Part of a small language model's weights.
Size: 8 heads of 64, 64.7M parameters.
MLP neurons of a small language model. Each row is named by its layer, matrix (gate and up: input weights) and neuron, and shows model dimensions 224-351. Each number is 128 + 32 x the weight over its row's rms, rounded and kept within 0 to 255. A neuron's up and down rows have the sign that makes its largest values positive.
After each neuron's rows, "fires on" lists the tokens most often at its 100 highest values on Wikipedia text that the model never trained on.

L7.gate976 [201  82 159 135  86 139 115 125 176  96 132  76 191 107 115 115 129 172 102  79 135  76 146 112  74  82 187 100 123 160 143 109 127 145  98 158 114 172 129  97 132 122 161 109  71 149  38 165 150 150 152 117  95 167 129 100 177 101 164  89 141 154  73 133  66 182 115 108 116 125 143 132 132 131  84 144  85 159  91 133 157 103 114  94 102 126 162 122 150 110 133  75 143 158 132 140  86  74 189  87 130 140 155 183  79 156 138  95 134 135 149 121 144  88  40 168  84  76 140 173  89 131 151 138 102 106  59 159]
L7.up976 [128 141 199 119 161 136  83 168  79  85 204 161 176 156 163 168 126 106 134  57 136  71  92 130 124 121  77 101 155  56 108 160 130 153 121 195 120  83 102 106 163 107 140 114  53 118 155 139 106 146 136 108 108 155 122 175 106  70 115 135 139  56 161 159 107 161 120 129 143 104 103 132 112 125 114 167 129 205 133 119 105 137 107 112 151 107 107 135 118 118 118 113 103 192  86 124 119 138 107 197  51 145 135  96 156 130 137  93 135 139 150 154 113 152 129  76 105 106 194  72 159 124 158  83 111 121  87 109]
fires on: " |", " Cl", " to", " cl", "ro"

L3.gate789 [103  92 191 141  62  83 166 139  82  63 138  74 151 113 141 139 113 201 111 102 148 110 142 127 100  73 163 142 133 139 106 111 139 185  80 156  91 160 130 133 181 138 146 129 145 108 176 210 166 163 142 145 130 141 147 138 108 107 109 217 114 149 153 129 118 139 133 124 113 109 185 105 131 207 127 122 144  78  87 167 158 147 140  95 149 136 124 110 118 114 124 157  81 166 124 142 143  98 147 148 145 118  95 155 202 188 111 162 152 114 115 131 159  98 111 101 100 159  70 130 150 129 150 185 147 138 162 127]
L3.up789 [181 109 135 148 121 117 155 169 135  64 122 133 182 108 154 161 122 103 139 119 129 111 112 176 127 101 107 133 139 108 179 146 144 129 133 169 135 151 130 209 140 160  76 110  65  86 192 143 140  83 172 182 141 124 151  97 150  93 133 121  52 104 137 139 130 122 138 171 135  99 102  62  79 165 106 140 162 115 158 201 173 108 171  87 153  74 130 139 168  92 131 154  65 168 122 142 131 119 103 110 157 206  97 137 140 126 105 130 146 159 211  90 117  99 117 105  75 147 111 102 158 144 160 120 128 132 119  62]
fires on: "\n", " |"

L3.gate337 [105 129 150 102 139 133 135 113 143  86 103 111  93 156 117 136 136  72 169 145 154 150 119 148 179 103 125 158 123 177 160 117 114 123  83 111  99 106 176 184 147 150 111 161 127  99 155 131 144 157 109 152 144 219 105 145 113 104 136 146 104 169 148 101 125 185 144 126 157 122 136 132 232 141 133 145 124 148  71 149 135  72  86 109 126 102 125 180  46 120 117 107  95  95 166 134 170 143  92 132 142 132 125 166 171 108 133 122 132 180  82 153 178 149 102 135 113 122 147 113 168 147 163 158 118  97 115 170]
L3.up337 [113 143 219  93 139 117 155 149 126 130  76 109  85  89 141 177  84 167 127  87 149  99 124 156 138  98 158 122  40 159 104 108 137 108 107 166 141 165 185 160  96 121 155 158 137 153 146 166 153 116  89 137 158 106 129 118 135 126 132 128 156 168 172 101 111 110 160 152 145 105 158 117 154 163 136 114 114 133 106 234 164 118 114 137  90  82  92 144 165 153 140 149  66 111 141 112  96 148 150 105 169 193 168  64 128 170 125 100 160 139 125 135 159 131  94 134 137 135 149 133 127 180 186 125 148 140 140 101]
fires on: "\n", " |"

L7.gate1203 [ 98 123 116 130 115 101 129  83 157 171 137 183 129  73 132 151  82 132 128  57 233  97 104  73 129 154 139 118 111 135 106 141 119 135 201 134 113 127 127  63 149 141  77 130 114  94 128 163 158 144 160 160  83 107 120 131  94 116  65 160 115 160 130 134 140 124 154 126  83 121 101 108 147 104 146 134 152 150 110 134 133  91 101  98 190  94 196 115 131 131  74 103 129  95 126 148  96  83 139 127 108 138 128 120 122 146 159  80 113 126 145 121 111 158 155 133 101 123 145 143  99 189 104 131 101 114 124 101]
L7.up1203 [155 149 125  84 127 150  92 160 103 149  96 127  84  73 143  93  64 156 164 145 149 158 151 126  92 147 121 149 151  68 130 133 134 142 175 115  81 104 169  82 156 131 125  83 157  57 152 126 183 145 170 187 131 151 137 119 115 137 118 172 175 171 176 145  86 181 142 122  99 154 110 158 128 148 109 161 125  71 144  98  97 127  56 110 120 137 181 159 120 116  81  63 133 171 105 144 138 128 135 154  75 177 108 127  94 149  73 106 145  79 128 160 125 114 120 158 157 136 179 102 149 145 169 179 112 156 116 147]
fires on: " |", " in"

L7.gate103 [158 124 145 158  78  76 130  80 133 123 110 130  47 150 147 153 144 104  84  73 111 137 116 139 165 126 127 162 170 157  51 119 154  90 150  96  50 108 132 111 207 190 187 154 148 146  94 149 183 130 156 128 131 200 137  59 162 103 130  85 132 136 143 210 141  71 158  87 152  82 157 148 101  94 140 175 128  94 133  92 122 169 116 116 137 147 105 158  94 124 131 147 121  49 139 142 122 161 122 101 159 101 118  74 122 117  43  80 175 108 187  70 120 146 119  96  92 107 121 130 139 120  78 119 147 117 191 142]
L7.up103 [135 146 128  77 171 166  47 132  99 113  85 132 114 135 169 130  55 112 131  90 140 132 154 115 150  92 128 165 157 165 109 112  91 142 173 129 146 144 140  67 183 108 158 119 135 123 132 115 100 107  98 114 136 137 197  51  91 119 128  95 142 148  71 124 120  80 168  97 148 115 146 154 110  72 163 149 117 159 132 162  71 171 108 103 165 153 122 163 108 179 123  97 112 107 186 107 137 155 116 101 149  90 160 132 156 111  92  91 160 125 165 154 121 139 117 178 100 191  97 159  80  60  93 154 171 103 118 139]
fires on: " had", " has", " have"

L4.gate261 [158 115 120 115 164 134 190 147 162 115  65 156 189  73 186 111 101 122 112 175 118 113 138 163 171  98 180  99 115 184 107 108  94 139 114 171 118 129 121 172 152  96 139 178 124  77 164  69 167 113 105 180 154  75  89 166 164 115 139 131 144 174 145  63 146 149 183 123 163 103 135 124 160  92 114 129 108 118 114 189 180 117 100 109  35  93 127 126 160 153 145 139 141  83  92 122 103 136 164 120 116 159 112 134 115 161 142 123 119 166  91 170 125  84  96 139 131 173 153  96  75 150 147 147 154  97 118  96]
L4.up261 [ 94 161 131 117 138  94 184 144 195 133 143 162 159  58 118 155 133 114 125  97 137 127 125 152 111  74 127 145  90 127  58 121 104 171  99 159 134  87 130 157 171 180  87 151  75 100 172 101 143 145  55 171 131 136 142 138 126 155 132 132 138 181 130 152 109 136 138 151 116 161  87 122 103  62  92  99 137 106 163 165 193 110  62  93 107 107  99 129 145 132 250 131  72 119 129 139 173  75 165 116 180 113 111  76 168 134 128 150 129 115  72 155 139 109 113  85  58 182 123 104  96 116 122 163 142 150 148 118]
fires on: "\n", " |"

L7.gate1225 [150 143  53 193  92 151 150 153 152 135 172  86 153 109 116 118 100 134 130 133 122 125 156 158 180 106 151 126 134 157 165  98 163 170 168 124  93 136 149 145 122 152 119 173  88 120 118 121 177 134  93 112 159 100 107 179 100 103 111 102 174 126 168 179  93 125 173 133 162 197 114 177 155 147  75 135 105 123  78 144 107 171 118 133 155 125 131 117 111 187 102  99 116  98  84 120 127 134 125 111 103 117 129 148 174 114 158 171  71 169 159  72 123 160 140 125 179 129 144  83 110 105  90 104 144 176  27 129]
L7.up1225 [158 135 134 159 165 135 164  92 138 136 138 132 111  71 128 130 146 126  59 117  81 186 127 171 145 148 121 137 126 159  60 112 150 154 114 175 130  96 104 166 135 138 129 146 125 205 160 197 136  80  51 173 116  81 113 167 130 122  86 100  90 156 108 125 162  85 165  77 109 131  82 151 129 183 148 152 136 139 127 138 114 142 142 154 152 150 108 128  53 164 117 148  90 170 106 126 209 119 171  61  82  70 107 117 190  90  98  77 100 148 111 118 143 120 141  67 149 127  52 133 116 165 193  94 123 128 112 133]
fires on: " a", " an", " has", " area", " of", " total"

L7.gate1083 [ 88 111  96 157 130 128 137  92  90 110 142  41  62 103 128 120 164  91 138 138 125 126 179 127 106 120 166 139 149 123 170 101 128 123 139  90 121 102 144 125 128 161 179 155  90  82 182  93 170 128 154 163  81  94  52  73 118 106 153 106  76 151 131 117 141  70 102 175  81 171 140 111 158 105  81 118  88 195 120 123 127 135 153 126 127 133 162 118 201 144 106 138  91 104 159 130 115 142 136 132  75 203 116 117 193  72 122 151 134  83 121  98 175  82  90 118 177  31 158 114 148 178 125 178 100 106 165 143]
L7.up1083 [156 144 159 144  46 139  84 130 167 137 150 149 137 121 218 128 132  80 122  98 188 129 228  92  76 133 105  87 135 147 102 179  90 118 130 152 154 137 129 141 121 160 138 183  70 157 107 205 134 168 146  81 130  83  98 131 119 153 145 144  99 138 185 148 130 156  99 105 116 130 122 158 110 103 113 148 113 159 147 129 166  81 158 105 109 143 121 105  82 152  93  84 118 155 132 102 102 182 115 174 145 143 170  75 153 149 149  80 110 102 184 103 151 156 120 193 166  76  91 130 114 179 174 146 141 187 128 124]
fires on: " a", "),", " h", " Sh"

L3.gate1299 [184  74 103 129 141 110 130 171 125  67  78 113 148 132 111  66 143  90 210 153 120  85 131 130 119  89 118 102 140  82 120 147 175 174  73 150 138  90 112 125 115 149 148 142 124 119 139 167 114 128 143 122 131  78 151  60 116 167  87 178 101 112 152  99 168 143 109 134 127  92 151 123 138 126 168 173 171  86  95 127 158 169  71 137 136  77 123 107 192 161 132 162 197 123  68  76 139 147 137  85 110 113  91 142 170 172 111 123 114  76 160 149 153  71  93 102 124 161 164 132 188  99 108  95 119 131 107 161]
L3.up1299 [109  65 145 146 133 165  54 127 128 141  98 109 121 140 135 103 122 135 228 176 142 122  71  85 140 105 103 125 165 121 107 113 160  73 110 163 112 149  99 120 147 150 131 124  84 119 164 148 123 104 103 166 160 100  97  80  65 142  81 180 100  88 105  70 184 119 103 151  86 108 142  98 136  73 161 142 120 115 195 182 111  69 117 122 107  96 131 177 137 140 117  93  95 105 150 124 117 152 159  97 171 148  83 102 154 139  74 170 131  84 112  86  98 158  74 167 138 132 160  93 124 125 113 118  79 113 102 136]
fires on: " |", " Democratic", " former", " Republican", " and"

L3.gate898 [ 72 153 125 103 112 121 140 180 175 104 165  86 108 127 134 137 194 110 133 113 157 101 116 105 156  81 130 109 164 132 185 198 175 105 137 181 163 106 149 127 134 124 165 175 110 101 186 118 111 172 119 187 116  61 126 146  92 143 187 101  69 156  96 176 100 159 107 118 126  90 135 159 133 133 129 122 153 102 144  77  74 129 116 158  97 144 146 130 137 125 162 137 119 116 155 124  76 127 143 141 159 190 174  72 141  69 143 115 137 110 148 132 109 136 127 152 108 106 150 158 160 144 137 100 115 126  49 130]
L3.up898 [ 51 130 158 138 122 101 130  62 139 117 132 138 117 189 150 156 126 112 156 181 170 122 164 123 151 109 133 114 109 132 107 117 136 134 145  99 146 146 199 107 135 140  49 141 138  91 151 130 103 181  99 117  90 143  82  80 145 155 195  76 154  99 161  98 132 112 148 108  91 112 135 109 155 115 119 128 157  85 162 177 179 149 127 149 157  91 135  30 124 102 140 128 128 138 141 113 176 134 133  89 106 101 146 111 142 101 172 132 152 113 104 145 202 130 131 163 134 129 150 151 124 155 149 116 137 174  67 170]
fires on: "),", " a", " which", " (", " an", " that"

L3.gate266 [109 125 105 104 168 195 124 112 131  94 208  84 114  97 146 135  70 143 160 126 164  75 108 101 166 155 128 137 147 168 139  93 212  60 115  75 112 124 106 147 177 148 135 177 136 116 137 167 136 152 145 126 114  94 103 148 132 132 117 205 113 101 109 124 151 135 145 154 110 121 111 108 109 221 141 159 176 125 124 183  81 145 131 128  90 187 154  39 103 132 131 108 127 150 168 108 151 194 139 128 120 124  95 127 135 142 142 155 139  99 141 138 123 127 139 151 179 153  71 125  89 113 121 120  97 109 182  65]
L3.up266 [142 156 118 142 138 136 180 161 144 161 132 114 102 103 102 111 187  95  54 134  96 130 168 129 176 154  80 102  74 128 161 121  53 146 147 158  97 103 162 140 128 130 103  97 170 160 124 128 128 110 131 142 121 124 132 175 149 124 135 104 107 131 165 145 159 103 142  77 122 163  86 127  39 126  76 136 131 118 142  82 158 120 235 114 169 106 152  56  99 179 211 125 162 135 137 207 111 110 139 108  61 153 117  71 200 114 167 145 171 136 109 214 145  86 179 132 112 149 130 124 157 153  92  97 136 138 145 168]
fires on: "\n", " |"

L4.gate475 [ 89 138 113 137  74  99 124 151 168 149 100  85 101 143 166 147  88 134 148 145 148  98 114  51 133 173 162 150 156 143 173 129 147 130  29 156 136 116 115  88  58 102 115 129 135 147  91  90 143 144 128 103 162  76 128 152 170 127 116  73 135 145 101 167 182 101 120 114 117 131  76 168 126 161 136 150 162  93 158 117 153  68  89  75 113 164 148  65 152 147 201 150 104 122 139 106 155 118 175  27 102 162 175 119 146 172  99 137 127 170 153  96  78 131  96 150 206  91 110 150 193  57 155  96 180 145 129  60]
L4.up475 [142 124 111 147 196 110 147 109 153 121 157 137 150  66 145 120  76 135 138 141 117 115 107 149 145 152 121 103  99  94 102 135 119 150  92 123 162  83 109 182 184  89 111 155 101 143 111 170 125  98 128 154 140  86 170 115 184  76 129 133 145 174 130 138 174 175 143  98 121 150 119 101  97 105 216 123 191 186 174 103 174  88 131 128 129 154  80 168 114  98 143 120  98 144 107 147 116 101  95  68 167 103 111 118 124 122 110 118 104  99 218 145 148 153 163  87 139 141 118 112 106 131 148 118 119 123 139 164]
fires on: "|", " all", " of", " a", ",", " and"

L3.gate962 [138 161 155 119  99  77 123 124  96 106  71 187 125  86 171 161 150  98 127 162 145 153 142 156 144 124 149 101 111 185 108 162 152 153 146 129 112 169 187 153 136  85 148 124 160  93 156 147 189 130 126 144 103 150 114 114 120 160 117 164 140 107 105 133 170 117 137 198 111 150 162 153 117 120 118  92 137  75 140 191 107 119  90 179 124 143  77  90 102 130 118  83 110 110 113 129 122 181  89 144  99 151  96 110 185 150  92  83 121 128 124 179 102 124  89 109  86  84 132 181 137 130 132 136 141 173 105 129]
L3.up962 [142 172 132 171  91 103 126 119 119 161 124 127 158 164 110 127  83 136 133 134  88 162 133 167 164  71 199 128 165 104 111 135 123  95 123 157 149 122 134 155 167 165 118  96  91  61 150 130 141 115 168 154 137 140 115 130 106 151 167 102 169 136 141 118 143 132 174 138 171 141 161 149 126  94  82 123 129 136 103 103 121 121  52  66 131  82  59 102 125 120 121 140 147 119  92 118 181 113 139 120 143 132  81 127  68 143  90 187  67 215 152 122  92 151  75 116  81 160 138 107 113 180  78 128 146  75  94 126]
fires on: "\n", " |"

L7.gate768 [148 121 129 129 152 133 142  92 113 161 142  88  62 123 124 125  79 119  98 155 104 128 165 107  96 152 145 164 131 170 142 137 122 141 114 139 197 131 172 161 152  90 139 124 170 105 118 132  44 118 185 151 155  86 152 126 119 102  91 107 143 109 151 159 147 152 133  96 131 120 163  91  84  67 168 181 137 143 145 131 200 136 174 122  75 184 152  85 148 113  92 132 161 151 115 123  94 127 132 119  86 116  80  72 147 166 201 195 125 188  64  47 101  89 150 156 125 153 145 141 141  97  83 102 166  60 133 164]
L7.up768 [190 106 115 144 110 126 152 111  85 108 145 151 229 126 162 120 147  78  70 152  87  76  69 117 141 121 119 111  72 132 144 113 150 127 107 164  87 142 117 131 161  88 116 144  91  92 126 130 140  77  91 176 104  67 142 164 109  65 151 137  97 128 114 103 122  88 114 127 105  80 128 115 135 139 156 181 146 105 117  93 167 135 172 152  86 113 182 104 143 144 136 132  97 126 156  80 104 142 187 150  90 146  83 107 179 146  99 144  64  97 163 181 167 235 164 191  96 131 103 144 113 116  56 140 158 161 131  81]
fires on: " in", " \"", " '", " at", " for"

L3.gate26 [133 111 146 120 134 113 139  94 163  90 105 151 136  89  57 158 156 175 146 180 115 140 104 164 177 116 110 147 108 196  75  84 143  97 129 104 148 187 133 162 171 155 149 143 106 148 159 189 173 146 144 154 121 120 104  72  92  67 113 162  89 201 148  98 127 149 108 138 151 109 132 111 129 112  97  89 131  77 125 134 190 152 106 160 206  79 111 144  73 106 155 140 137 108 146 108 145 166 172  89  85 107 134  96 148 122 159  93 165  99 127 148 183  60  76 169  92 134 136 147 170 174 151 139 143  88  85 155]
L3.up26 [123 133 112 107  87  69 121 182 127 101 115 131  88 117  61 140 116  88 118 130 122 102 135 205 151 114 164  62 126 190  40  90 127 127 118 160 145  95  89 134  99 203 173 177 103 151 135 161 116  97  95 168 175  61 130 104 103 128 100 173 127 164  83 161 137 170 153 189 133 108 121 126  72  92 178 110 145  55  85 114  68 134 144  91 139  93 128 119 118 123 162 147 150 155 209 102 146 190 182 138 152 137 206 114 117 178 150 116 172 186 112 139 180  82 134  88  97  99 130 134 154 172 135 112  79 118  94 150]
fires on: "\n", " |"

L3.gate1048 [128  97 121 182 110 118  90 159 133 155 143  93 132 131  64 149 132 121 121  83 156 128 112  92 126 141 208 213 126 118 114 129  84 106 126  93  74  91 138  91 168 120 106  65  91 114 157 135  99 124 174 183  57 141 141 129 157  89 113 159 138 112 117  93 168 100 162 126 132 137 160 120  99 121 100 129  93 127 168  71 119 103 103 146 115 118 119  74 144  81 131 118 110 169 133 161 133 154 125 132 151 127 137 120 120 154  72 183 178 104 143 104  92  92 155 142 168 173 142  72 133  91 109 152 142 181 150 150]
L3.up1048 [143 115 117 111 104 156 121 122 161 141 125 111  99  73  85  94 111 149 123 112 145 131 121 122 141 134 247 132 135 128 153 131 114 136 137 187  60  98 117 115 121 166 106  69 117  96 177 172  88 114 132 138 116 123 121 136 126 106 107 145 117 120 152 137 144 136 160 102 108 110 173 127  68 114 120 125 132  81 154  72 129  86  76 144 108 132 150 128 135 101 114  43  76 124 134 129 143 151 144 179 161 119 193 131 129 160  59 126 199  95 142 112 128  30 120 171 150 140 117  85 118 151 134 169 160  91 132 131]
fires on: " as", " |", " for", " elected", " of", " to"

L7.gate964 [103 173  88  52 138 149 113 150 129 113 139  87  90 150 131 135 114  41  94 105 114 135 128 119 166 114 181 125 178 174 115 164 108 100 107 149 179  75 108 158 112 125 110  92 130  91 111 131  86 148 150 163 114  93  91 144 163 151 107 152 148  71  90 172 172 137  87 150 137 133 135 136 132 158 108  85 117  93 120 133 178 116 151 147 158 157 135 146 122 119  67 124  74 131  44 121 170 129 126  77 186 115 137 107 145 118 142 148 170 159 133 131  63  71 115  77 129 137 112 125 124 166 163 216 174 166 133 106]
L7.up964 [127 143 151 110 127 151 162 105  85 107 101 149 114 114 119 188  77 134 120 102 107 119 120 123 141 160 157 173 119 149 138 146 116  72 104 170 175  89  84 120 136 196 117 113 107 111 142 105 152 157  86 178 102 131 172 155 165 140  94 175 100 107 147 209 147 146 137 170 109 147  59  95 133 130 167  57 123 140 118 178 128  93 188 160 166 121 117 165 135 126  86 118  82 105  91 128 137 149 134 183 164  72  87 134 196 140 184 143 195 143 158 114 104 103 104 149  93 138 174 144  80  65 176 110 196 167 107 114]
fires on: " |", "|", " Order"

L3.gate832 [155 133 126  57 123 112 104 151  86 137 109 136 175 124 171 113  90 126 120 207 129 173 151 161 128  80 152 171 136 143 124 104 156  92 150 140 109 165 115 152 173 142 107 144 123  75 188 179 107 135 132 128 121 133 119  95 143 108 159 150 142 133 122 182 131 174  74 129  87 141  94 176 120  92 127  52 101 111  47 187 146 122 119 101  67 141  94 151  85  78 181 102 116 188  95 121 163 130 141  86  96 137 139 148 160 149  99 108  73 176 139 135  86 132  85  80  94 156 121 128  93 120  85 113 124 143 130 122]
L3.up832 [ 82 130 183 154 122 172 138 135 169 136 129 132 155  78  85 163 108 136 162 122 161 150 164 110 124 167  85 120 116 122  90 135 113 121 163 162  94 143 182 170 133  75 130 154 120  94  95 111 138 180  74 205 180  61 106 157 125 103 114 150 134 142  75 113  99 121 150  96 120 133 125  56 116 165  89 143 118  85 118 155 143 110  96 159 102  96 132 124 182  59  97 173 116 149  94 110 119 151 152 114 157 135 120 173 156 189 103 125 176 131  93 112 137  96 119  82  75 125 170 112 151 121 105 168 131 125 181  98]
fires on: "\n", " |"

L3.gate616 [ 97 101 164 135 128 147 118 104 106 163  74 103 156 171 132 130 181 160 102  71 136 159  97 151 187 157  89 103 170 161 107  95 147 115 119  93 146 159 177 119 161 136 127 125 117 154 148 107  94 153 144 106 145 124 150  86 162  94 127 104 128 128 156 108 151  65 105 122 185 110 107 124 170 148  71  98 156 149 180 182 138 143  77 114 131  44 115 163 132 166 174 120 139  97 102 154 101  58  97 199 136 123 103 144 195 154 175 156 151 114  99 115 167 181 161 148 133  80 136 165  79 173  92 140 115 128  77 126]
L3.up616 [138 134 136 123 104  94 112  87 202 124 130  67 117  81 213 166 120 176 108 150 139  89 175 196 146 126 176 134 137 171 125 158 112 147  65 103 114 139 168 137 140 104 168 131 170 139 115 164  91 144 101 128 120 102 137 103 107 169 170 101  94 116 141 166 112 105 138 129 131  91 129 130  99  92 198 126 193 168 119 140 139 131 174 188 161 162 115 197 146 125  79 128 122 148  72 134 100 188 160 168 119 143 193 135  90 188 132 100 119 143 182  96  88 125  85 126  88 100 113 112 180 105 165 140  70 164 114 163]
fires on: " |", " 1;", " 1", " 2;"

L7.gate1239 [ 97 153 124 198 176 202  68 140 133 119 124 120  96 132 146 152 107 156 115 107 118  82 128  60 137 138 139 110 180  93 134 114 134  99  88  90 167 147 156 107 126  88 110  97 109 158  87 121  87 162 170 201 110  99 149 105  24  84 120 127 119 139 102 122 145 143 140 118 104 214  91 148 200  96 170 165 140 159 115  91 111 143 104 132 146 168 132 175  47 196 118 137 100 138 235 164  93 148  61 117  86 104  87 135 123 130  92 148  96 116 127  76  88 108 175 123 111 136 151  98  81 116  74 101 116 175 186 103]
L7.up1239 [131  51 132 193 136 145 131  83  90 133 132 152  84 108  97 170 114 184  72 151 105 127  73  67 199 148  64  57  61 123 137 130 123 135 118 199 109 165 131 153  74 139 136 134 147  86  85  77  64 102  95 139 109 186 201 109 120 108  81 132 135 126 133  69 132 107  46  89 108 137 120 101 109 140 132 112 127 133 116  85 129  66 118 100 109 145 152 120 131 164 126  79 115 140 146 155 145 165 114 179 110  64 133 115 110 163 139 160 110 104  88 123 132 128 133 168  98 138 160 154 162 145 129 124 146 139 116 159]
fires on: "\n", " at"

L4.gate590 [137  92 132 104 170 173 151 140 145  90 178 153 100  85 120  75 130 115 141 138 141  62 111  86 140 146 157 167 117 139  85 173 133  91 143 139  94  77 134 141 191 109 106 119 154 131 108 137 175 187 155 177 202 116 103 159 155 113 139 135 135 132 123 116 176 103 118 158 193 138  98 142 102 119 180 158 121 156  81 180 126 164 203 140 140 154 122 153 114 219 202  99 124 200  90 153 191 142 130 120 132 116 135  61 116 164  97 138 165 173 136  94 123 119 158 142  63 184 139 127 116 110 131 110 165 127 107  71]
L4.up590 [ 73 137 123 127 168  67 153  96 158 142 150 107 141 122 152 127 162 114  96 143  50 171  84 184 106 143 128 137 126  97  93 110  81 142 117 161 141 166 153 163  65 136 162 150 126 105 172 138 148 126 135 126 110 122 172 125 181 120  86 146 108 109 153 151 156 172 167 121 145 101 133 186  65 107 117  99 134 118 145  98  97 112 104 132 122 140 175  77 138 150 158 113 106 152  98 165 144 166 107 168 146 110 130 121  98 147  95 141  75 169 153  86  94  82 127 167 117 141  49 144 131 141 137 165  50 121  91  95]
fires on: " |", "\n", "ut", "it"

L7.gate1115 [153  28 142  77 122 120 136 156 149 167 138 120  68  98 124 174 109 130 125 117 168 102 132 149 145 122 142 101 146 181 120 162 141 111 155 128 125  85  86  99 165 156 154 103 131  92 146  75 105 126 156 135 116 151 109 108  99  48  73 160 145 105 111 126 182 197 142 141 108 112 164 153 168  68 125 100  97  93 116 117 181 136 136 216 140  81 116 102 123 157 134 147 116 128 119 137 162 176 159 148 172 114 155 131 152 178 168  60 130 131  94 118  73 127  93 117  96  93 150  88 139 114 121 103 123 150 126  62]
L7.up1115 [161 143 169 153 122 142  80 188 120 126 160 145  71 122  71  47 176 146  94 106 105 114 149 116 171 123 116 124 109 171  87 168 138  90  99 171 167 120  89 149 145 153  80 115 156  48 105  75 142 170 136 166 171  97  92  91 133  90 118 128 196  96 146 183 118 136 109 149  40  67 140 176 109 143 165  93 151 166 132 139 150 126 172 174 141  81 133 149  92 102 173 138 180 112  96 142 102 117 102 152  90 141 159 128  81 125 160 114 125 139 137 147  95 156 120 104 108 112 147 110  84  98 120 149  91 169  63  87]
fires on: " |", " m", " 12"

L3.gate569 [148 132 107 154 145 156 140 171 159 105 141  81 164  79 138  70 181 146 109  72 152  26 102  98 149 182 160 150 115 139  66 154 155  74 133 131 137 202 173 176 151 161 118  86 129 147  83 114  92  73 149 202 143 114 218 139  64 120  88 173 121 127 171 132 105 128 121 131 198 148 111 153 140 126 177 134 162  93 116 122 104 128 187  97 144  76 178 139 135 124 103 129 120 101  97 124 112  77 111 127  97 120 133  83 139 103 132 139 142 121 115  87 132 163 120 154 129 106 117 139 133 145 113 158 104 125 144  50]
L3.up569 [115 129 103 110 120 116 112 186 160 111 154 126 121 151 165  90 147 147 120  98 128  91 114 134  76 141 197 135 162 172  93  98 109  63 124 106 114 140 145 127 154 131 131 140  98 145  90 177 104  94 148 123 188 167 204 126 156 136 120 142 155 156 175 100 126 145 169  76 126 129 137 164 154 147 161  40 160 147 106  99 134 142 154 168 107 122 108 168 151 142 114 132  83 168 139 103  92 182  71 141 121 103  55 185 142 112 170 173 162 161 143 118 106 136 125 137 151  97  95 103 125 156 158 158 105 184  58 144]
fires on: " |", "til", ";"

L3.gate125 [100  89 153 162 146 155 159 147 195 155 153 168 142 124 106 168 140 162 113 172 154  87 130 148 177 149 139 162 145 136  99 126 112 131 125 163 124 130 149 139  63 129 139  82 118 103 122  91 114 191 114 149 172  86  77 149  68  98  81 142 126 172 102  84 154 117 128 125 117 118 190 140 144 137  93 154 146 167  79  80 125  59  87  89 144 140 158 142 121 166 125 104 122 120 132 194 125 120 101  97 144 127 125 100 157 151 123 107  95 111 148  86  74  95 152 119 103 155 133 102 138 244 122 176 158 129 168 149]
L3.up125 [ 79 160 144 113 145 167 104 158 124 135  93 147 133 198  62 126 144 203 131  79 142 100 189  58 178 167 109 132 160 152 117 162 133 175 132 134 128 155 119  76 123 158  92  88  76 133  85 105 117 132 154 103 152  81 128  98 152 111 159 104 137 174 151 139 112 104 149 161 119 149 100 119 128 116  86 130 152 105 122 126 118 154  68  90 155 145 170 131 145 133  70 170 117  69 103 146 178 138 159  73 119 115 151  97 149 107  76 184 141 158 166 102 100 118 120 123 126  99 149  93  99 162  62 100 100 162 133 133]
fires on: " and", " –", "',", " in", "\"", " to"

L7.gate718 [ 95 179 112 143 136 126 127 105 123  91 148 138 108 148 160 115 144  81 103 181 184  98 119 102 165 147  96 161 202 127 157 134 149 105 109 143 122 113 147 128  94 103 150  79 120 113 138 129 130 193  30 121 127 157 116  86 168 136 137 104 145  97 143 156 162 156 111 137  80  99 122 128 144 160  95 120 101 143 123 148 134 162  96  62 167 176 100 135 103 153 108  86 177 119 182 150 164 123 112  70 135 149 116  55 178 146 137  80 175 161  54 105 146 160 143 105 151 110 123  53 168  78 111 104 144 146 155 118]
L7.up718 [ 84 121  87 129 126  87 191 152  79 141  98 115 140 115  89 114 142 173 104 118 100  62 148 199 115 106  89  56 164 120 190 166 113  69  78 155  80  56 162  98 161 115 168 100 138 120 101 100 115 168  79 161  99 145 176 104 130  68 144 160  86 123 148 133 135 122  58  80 114  77 143 123 100 140 139 148 123 147  81 105 100 172 192  98 203 140 128 117 119 104 114 129 126 138 155 128  81 148 105 137  81 116 141 100  85 138  88 114 177 173 104  85 116  96 185 151 153  94 142 101 120 199 120 141 184 155 164 118]
fires on: " |", " $", "\n"